MLP neurons of a small language model. Each row is named by its layer, matrix (down: output weights) and neuron, and shows model dimensions 256-383. Each number is 50 + 10 x the weight over its row's rms, rounded and kept within 0 to 99. A neuron's up and down rows have the sign that makes its largest values positive.
A block is one neuron, or neurons of one layer that tend to fire together. After each block is what it responds to, as a language model described it from the Wikipedia text at the highest values.

L4.down360:43 41 45 53 52 47 54 45 55 52 35 63 55 49 55 62 42 62 43 60 53 53 52 69 54 44 48 48 37 40 58 62 58 53 55 50 47 57 51 40 47 52 42 56 47 58 42 53 40 52 46 48 31 65 37 49 48 61 55 57 48 39 59 47 44 63 41 51 60 54 41 53 45 38 52 35 61 47 44 58 57 52 49 55 40 35 39 51 48 56 47 56 58 58 62 52 47 43 72 33 67 36 59 45 43 59 99 53 42 53 50 56 45 44 63 44 49 45 68 65 51 41 50 49 50 45 51 52
L4.down530:55 64 59 60 47 54 53 35 47 49 30 47 60 33 63 38 52 58 62 59 60 50 43 57 64 61 48 39 55 45 55 65 56 55 37 53 60 51 54 35 44 30 52 70 54 80 59 57 19 47 48 43 43 38 47 53 43 54 67 48 52 46 42 46 43 41 64 54 75 41 54 65 56 47 53 48 67 77 56 66 55 48 50 56 47 55 43 49 54 46 55 54 57 51 55 31 32 39 53 50 41 46 50 46 51 80 72 40 57 25 39 49 58 39 63 39 63 52 57 61 59 73 51 53 48 73 48 39
Responds to: Closing == or === markers ending Wikipedia section headings like ==Life==, ==Career==, ===Critical response===; weakly, colons after field labels.

L7.down161:73 60 56 32 45 48 57 63 48 60 53 47 44 52 47 63 37 51 53 53 31 43 48 58 52 53 50 36 56 37 47 45 57 46 44 47 68 39 47 46 49 56 52 40 48 51 47 53 49 53 46 68 40 69 60 51 37 36 49 47 56 64 54 53 65 60 57 63 49 41 49 54 48 43 58 55 39 48 31 32 60 41 52 44 49 60 57 33 54 53 62 51 46 59 40 46 36 48 70 47 28 41 48 39 40 57 67 71 58 34 38 29 52 43 38 54 60 41 49 54 37 45 40 46 54 64 46 53
L7.down208:38 59 52 68 58 50 59 57 49 65 67 32 50 65 69 74 63 51 48 42 39 43 46 64 54 45 56 59 37 59 39 55 42 38 48 49 56 65 44 50 40 55 50 46 60 49 53 51 75 37 55 61 56 43 51 67 48 58 55 61 53 54 66 55 71 38 69 49 45 43 51 33 56 30 55 48 40 32 42 22 70 62 51 52 41 43 51 36 37 49 60 49 55 61 58 39 53 53 44 61 54 61 42 50 49 64 49 49 56 39 41 42 54 58 57 29 29 60 63 46 37 52 44 62 40 43 45 41
L7.down479:40 42 37 38 58 50 55 41 57 34 42 52 45 53 43 65 57 63 54 55 38 44 54 40 42 45 52 47 58 56 61 40 50 60 57 34 56 54 66 47 43 59 66 43 39 41 54 49 47 38 41 67 55 49 36 67 48 45 62 45 38 53 41 53 66 34 56 64 52 56 51 57 55 47 39 58 44 59 56 64 43 49 58 44 48 47 51 41 26 38 44 51 65 38 62 32 46 71 40 60 38 51 49 58 48 51 99 61 44 57 54 39 47 50 35 58 41 50 65 55 56 37 51 45 24 50 66 53
L7.down840:45 32 52 47 58 46 41 66 48 48 47 60 36 56 55 68 56 44 48 36 47 49 57 48 57 51 55 54 55 45 37 59 41 36 47 50 40 61 49 43 54 51 64 62 51 32 40 58 44 57 35 37 48 62 44 55 33 47 55 63 50 63 56 48 53 43 65 52 47 59 57 45 38 34 38 51 57 66 31 40 69 51 60 26 59 44 58 46 55 45 62 41 47 59 66 65 34 67 57 65 55 65 60 39 49 43 86 53 52 42 58 55 78 55 45 51 57 38 52 54 44 50 52 44 52 42 48 50
Responds to: Main verbs or prepositions right after a subject that introduce the following clause or object, e.g. found (that), indicated, suggested, including, search for.

L4.down644:46 49 45 57 50 43 40 43 49 42 44 37 51 49 42 59 64 57 63 65 42 61 66 49 52 67 61 55 48 69 46 52 55 53 62 36 52 56 47 63 36 56 51 64 42 59 36 49 44 57 60 63 45 53 38 58 60 42 68 48 45 58 48 47 48 48 54 54 34 63 67 49 45 48 47 50 43 45 40 62 36 45 51 55 36 50 47 57 35 57 44 58 55 65 19 46 53 43 79 53 47 54 58 44 52 48 99 50 34 59 32 47 49 42 46 54 54 65 49 57 57 49 60 48 51 55 49 52
L4.down975:57 53 58 51 49 55 54 57 43 46 47 52 39 51 51 48 56 41 34 67 50 44 57 40 52 48 53 47 58 58 50 55 41 45 56 60 50 45 53 54 52 40 56 39 47 44 49 48 73 48 45 55 53 55 69 35 45 70 63 48 46 57 48 50 50 49 57 44 58 50 47 65 45 48 54 40 47 45 50 61 54 53 51 58 48 41 37 60 47 53 40 56 46 43 48 52 43 64 39 41 60 55 54 59 61 51 99 56 63 42 47 36 56 40 52 48 31 44 59 37 52 49 51 39 42 41 49 53
Responds to: Prepositions after past participles, mostly passive "by" naming an agent, as in devastated by, occupied by, joined by; also of, to, for, in.

L4.down163:50 45 58 51 44 38 47 56 39 55 32 40 40 51 57 55 48 54 45 65 49 60 72 63 34 66 52 68 50 48 57 31 56 50 61 45 24 55 60 58 53 36 40 67 59 57 59 58 62 48 43 45 40 53 60 39 35 65 57 37 30 67 40 73 53 55 54 47 49 52 57 42 34 41 62 34 51 40 58 54 43 60 54 69 41 45 48 50 73 39 54 48 38 51 49 43 44 54 68 42 24 40 41 67 51 62 72 49 53 49 42 41 43 43 51 43 60 56 54 48 45 56 53 47 50 49 44 56
L4.down258:59 69 45 60 69 39 58 69 39 56 65 47 39 40 46 45 51 58 33 70 63 54 53 54 38 56 54 32 43 45 60 47 71 42 63 38 37 72 41 48 41 30 51 51 57 38 45 59 51 62 47 40 44 48 47 59 42 52 49 58 46 57 44 54 49 32 48 57 39 50 62 50 39 50 45 47 45 43 45 53 60 52 37 36 46 25 45 38 49 58 51 50 50 51 65 37 52 50 65 51 46 53 52 32 40 48 43 50 47 45 54 33 58 34 41 39 55 64 43 48 54 60 52 36 65 59 55 40
Responds to: Chiefly "after" opening a temporal or causal clause after a comma or date, plus following, because, since, due to.

L3.down92:61 50 57 42 56 54 37 48 36 62 50 58 39 49 64 45 49 53 46 50 42 37 67 72 37 62 24 54 51 47 64 34 59 50 65 49 70 59 51 50 59 48 47 51 70 36 71 39 60 49 55 42 52 47 54 66 59 50 61 75 51 39 44 44 56 46 56 61 68 64 33 57 52 41 49 60 58 46 48 45 47 62 45 55 53 43 39 55 59 44 69 52 65 55 62 38 51 51 48 48 45 39 46 57 62 43 80 50 53 39 52 45 53 64 49 56 52 47 68 52 40 55 50 43 45 52 43 26
L3.down120:42 50 54 56 42 29 30 52 61 52 40 43 41 55 56 51 50 37 36 50 53 64 50 49 64 47 41 50 32 43 66 63 40 75 51 54 51 51 38 53 46 41 42 56 48 48 43 61 47 51 62 46 61 42 44 56 56 56 41 51 66 47 39 58 41 23 66 66 72 47 43 62 48 47 61 70 44 49 62 64 51 42 66 33 47 58 48 43 61 54 56 56 49 56 58 53 58 64 40 43 45 60 48 46 59 31 28 47 35 45 62 44 47 36 49 29 54 58 39 65 36 43 53 51 49 66 17 40
L3.down191:45 39 44 43 39 62 73 50 51 29 35 34 54 47 48 56 49 52 63 58 63 44 60 47 47 45 47 41 44 50 43 38 53 59 69 70 53 60 59 52 66 48 57 64 44 64 51 48 68 41 61 42 62 37 42 60 60 34 42 43 60 49 51 62 50 61 41 51 41 47 66 49 66 48 58 67 38 41 50 56 49 37 61 60 40 26 52 55 43 47 35 60 42 54 30 46 50 61 43 46 49 54 69 57 50 49 69 32 47 61 43 43 57 49 59 63 38 38 54 53 53 43 44 70 59 56 61 47
L3.down224:40 37 48 56 44 46 28 45 38 48 50 50 62 49 49 60 32 41 38 51 48 62 49 23 39 53 50 52 52 42 66 30 56 72 54 38 47 45 58 61 58 62 34 48 66 43 61 43 42 48 57 56 49 66 48 75 56 53 63 53 48 51 40 38 38 43 39 43 54 59 64 50 47 44 47 64 47 55 54 58 54 51 28 60 47 52 36 49 61 45 42 46 70 63 53 72 64 54 59 73 64 39 48 44 53 64 48 49 38 61 56 39 56 55 46 62 58 48 47 70 28 43 70 57 48 70 43 53
L3.down301:41 50 52 53 49 48 57 61 46 41 46 60 36 46 65 50 28 51 62 46 57 60 60 51 32 49 63 53 53 48 47 47 42 56 66 50 40 38 63 43 47 54 63 57 41 61 54 56 53 56 35 55 71 41 42 45 48 45 62 45 55 50 31 53 66 48 42 42 44 60 57 63 49 65 42 59 55 42 47 57 44 48 68 55 68 41 37 39 53 61 51 62 58 32 33 49 44 72 54 34 58 58 47 68 66 57 48 46 35 52 43 43 50 57 55 48 52 39 51 45 75 62 63 48 50 59 46 39
L3.down312:38 54 56 60 49 56 52 50 40 51 36 44 60 46 50 57 46 51 44 48 55 53 41 50 54 55 51 26 43 41 56 66 63 69 52 40 51 72 43 57 28 47 45 59 56 50 57 56 52 55 48 55 50 48 53 50 44 68 59 51 63 44 50 55 65 70 44 45 61 51 48 56 42 52 43 46 66 42 58 68 43 58 52 38 54 48 33 37 37 36 50 51 46 49 64 59 62 53 72 47 46 54 59 46 63 70 71 32 43 62 43 51 43 46 64 36 39 39 41 54 52 37 48 39 49 77 60 50
L3.down483:47 53 55 45 22 43 48 71 41 58 48 61 45 58 66 43 62 47 48 55 55 36 55 48 50 64 45 62 38 57 64 31 48 44 42 58 71 54 34 36 36 53 57 53 44 25 49 43 71 38 42 50 40 31 47 60 50 43 58 48 36 39 48 30 53 35 54 55 51 61 49 42 64 62 55 31 51 60 42 49 43 58 56 60 55 42 62 47 50 53 49 43 65 44 50 35 39 47 52 39 48 67 45 35 45 62 42 52 55 46 51 44 37 53 47 46 54 66 51 23 32 48 45 42 50 49 39 56
L3.down838:48 55 39 45 57 53 62 45 60 35 23 39 53 65 56 43 45 55 42 41 46 76 41 36 40 42 68 58 63 48 61 55 39 51 31 64 33 57 56 74 50 50 60 49 57 41 48 44 45 53 59 53 41 42 34 45 54 47 44 30 42 39 43 43 71 54 38 59 58 46 42 53 54 39 48 43 54 42 59 50 62 49 42 39 53 69 47 66 42 62 52 39 57 60 56 49 42 47 48 58 65 45 47 47 43 49 65 32 70 44 73 30 59 50 51 52 53 52 49 57 51 41 48 46 39 59 60 55
Responds to: Prepositions that open a phrase right after a comma or sentence start in biographies and histories, mainly of after "son/daughter", plus after, following, under, through, by.

L7.down290:47 57 55 54 42 55 42 31 53 39 58 62 36 59 63 65 39 37 31 46 54 50 51 53 65 37 52 52 41 37 43 48 52 40 55 44 28 56 54 31 61 40 60 55 43 41 53 56 60 51 44 34 52 59 58 44 56 57 55 28 32 56 49 58 53 53 49 35 47 47 48 31 47 67 32 56 50 56 33 60 48 49 56 34 80 49 38 39 36 53 59 56 66 56 43 64 53 65 53 63 56 63 48 53 56 49 81 48 54 36 45 55 52 42 40 39 49 54 58 31 53 58 50 69 46 56 47 52
L7.down467:46 32 51 39 49 62 40 60 48 52 47 28 51 53 66 57 63 46 36 63 37 57 49 62 55 50 61 55 53 57 72 55 46 46 52 34 40 43 44 43 45 59 31 49 56 42 38 63 65 33 57 38 40 51 61 51 75 50 62 56 40 60 61 47 46 39 54 58 43 64 73 55 65 38 39 62 57 45 47 53 50 56 52 55 51 56 44 34 34 36 31 46 65 53 47 62 68 64 50 53 56 44 68 59 60 43 41 39 46 60 68 41 61 53 55 44 24 59 49 46 44 46 50 36 57 59 79 36
L7.down900:55 60 45 46 48 46 48 51 51 35 45 19 18 46 41 48 52 63 48 52 58 50 41 53 65 64 49 40 44 36 26 58 70 52 48 47 39 55 47 46 51 50 58 38 70 41 39 44 47 41 40 47 43 59 48 32 50 46 55 49 61 43 46 40 60 65 51 45 47 58 56 60 54 66 39 47 56 46 46 47 41 35 42 56 31 47 34 47 48 51 50 57 58 54 55 36 46 61 51 53 53 64 43 56 47 47 84 49 60 53 50 46 60 64 45 50 51 36 57 58 42 46 51 66 32 39 40 66
L7.down996:40 57 58 40 50 62 57 60 65 31 52 50 55 60 58 53 47 47 42 52 35 51 59 41 67 45 41 45 64 55 49 57 28 47 42 45 44 41 59 61 62 32 54 52 59 44 59 32 62 48 60 59 46 44 51 47 35 29 28 56 46 45 45 43 49 56 69 40 50 51 56 45 61 62 62 32 38 46 53 39 46 48 44 51 48 48 35 57 50 59 47 42 47 42 55 53 45 38 36 47 33 54 40 49 60 42 44 47 47 56 66 57 49 47 63 67 45 47 33 52 55 50 49 42 12 62 52 55
Responds to: Prepositions that open time or authority phrases, mostly before "the", such as under the command of, during, after, at the hands of.

L3.down35:59 60 53 53 65 54 58 49 46 38 45 53 34 42 76 49 49 52 46 39 56 53 37 40 50 47 48 68 46 63 53 36 49 57 47 36 55 67 42 47 56 30 50 41 49 62 62 39 56 46 35 48 65 44 45 68 68 46 70 46 65 51 41 56 45 35 42 44 76 35 39 39 56 40 55 45 54 47 61 51 27 41 58 24 39 56 49 57 55 46 48 60 68 47 58 46 49 51 46 44 73 50 40 71 42 46 91 59 35 51 37 54 64 28 59 42 52 47 52 46 51 55 56 58 44 45 54 40
L3.down313:50 54 40 55 48 30 58 48 62 54 58 53 65 34 54 38 50 40 57 33 61 60 49 63 52 32 74 32 37 46 45 42 55 57 41 28 22 52 49 41 38 52 41 53 43 45 52 34 58 41 38 40 54 51 56 44 58 42 56 37 56 52 51 37 48 33 59 50 39 58 77 42 49 67 60 49 59 55 48 44 58 39 64 49 38 52 37 62 51 63 43 52 59 33 49 33 39 37 56 37 52 48 69 46 58 46 28 49 59 53 32 50 47 50 39 50 32 49 35 43 35 39 53 42 55 49 51 53
L3.down409:58 56 54 50 64 49 55 47 45 73 60 48 35 65 40 39 60 56 52 37 48 47 50 42 54 36 57 49 45 65 64 51 38 55 44 52 53 36 41 47 31 48 34 51 33 38 38 38 43 55 66 68 55 47 35 60 33 53 42 34 39 52 47 63 55 45 53 41 64 55 51 52 44 42 45 59 52 46 45 48 54 48 68 42 55 65 36 66 39 51 43 35 44 51 43 43 61 46 41 51 50 58 42 72 56 32 19 59 44 54 24 60 35 50 38 49 48 52 46 55 52 52 51 54 55 71 49 43
L3.down641:46 44 46 47 51 43 57 42 63 53 62 43 49 52 41 43 41 52 38 38 68 63 66 56 72 40 71 68 46 63 44 49 35 47 54 41 46 68 27 57 66 40 43 44 39 42 47 40 52 45 36 43 44 52 57 38 54 49 48 33 42 57 67 54 46 66 62 45 56 34 45 70 49 47 55 43 35 53 53 57 61 50 53 35 37 43 58 48 50 58 47 43 49 57 50 45 47 56 36 30 69 66 53 45 65 46 52 49 60 53 62 50 44 61 34 45 23 31 41 57 46 45 60 45 40 53 44 59
L3.down667:56 41 48 51 48 54 30 58 66 46 56 67 34 35 48 64 20 56 66 51 40 59 47 65 27 38 49 53 41 45 50 56 60 41 68 32 56 51 38 29 32 42 50 39 49 56 61 53 53 55 57 49 63 53 48 57 55 52 52 42 42 44 50 61 48 50 62 53 63 55 53 51 63 41 56 47 68 52 51 66 70 60 36 56 37 69 30 55 49 50 40 48 63 45 51 36 55 49 45 54 46 53 55 50 63 37 00 42 58 59 54 46 60 57 44 48 33 44 63 33 41 46 44 63 61 50 50 37
L3.down691:58 81 50 44 45 60 41 57 46 47 58 57 53 39 46 41 44 27 41 44 38 44 43 38 39 24 50 66 49 61 51 65 41 63 47 57 47 43 44 45 52 53 35 45 36 52 49 47 43 61 53 52 61 49 42 45 36 43 49 41 64 36 46 50 55 41 52 57 55 49 46 37 42 48 53 56 66 39 41 62 47 36 50 36 55 57 35 51 57 51 50 62 44 52 45 40 45 36 76 46 36 52 54 58 54 45 93 73 49 51 22 53 59 59 49 53 47 63 32 54 30 57 50 54 57 43 46 63
L3.down759:45 54 44 59 48 37 62 58 46 47 48 51 53 56 42 52 53 53 63 54 53 64 38 47 41 49 41 76 53 38 59 54 33 60 58 34 49 52 53 60 57 47 45 60 67 54 58 49 33 51 52 49 43 67 58 59 50 39 67 48 47 45 47 42 56 51 62 43 68 58 60 55 52 34 41 37 57 52 34 59 41 49 71 50 41 38 50 57 46 62 38 45 63 60 53 42 56 21 44 58 50 49 66 46 45 62 43 57 64 43 51 34 47 44 55 43 42 39 41 55 61 72 52 45 35 69 49 41
L3.down807:38 44 58 52 54 43 47 55 51 36 53 55 66 46 46 63 46 38 37 42 48 50 59 46 48 56 58 52 54 41 68 36 41 55 68 47 55 54 56 58 39 55 24 33 32 48 41 52 44 54 55 52 49 48 65 43 38 48 50 49 44 57 41 40 58 61 33 62 48 50 53 54 40 54 51 46 35 31 52 52 42 55 33 29 31 30 55 37 52 60 70 44 46 49 42 45 42 52 61 49 45 38 47 31 55 33 27 54 38 49 40 74 49 37 44 54 61 37 40 45 49 51 49 56 47 51 41 56
Responds to: Closing == or === markers ending wiki section headings such as ==History==, ===Teeth===, also closing quotes after titles like "Tina".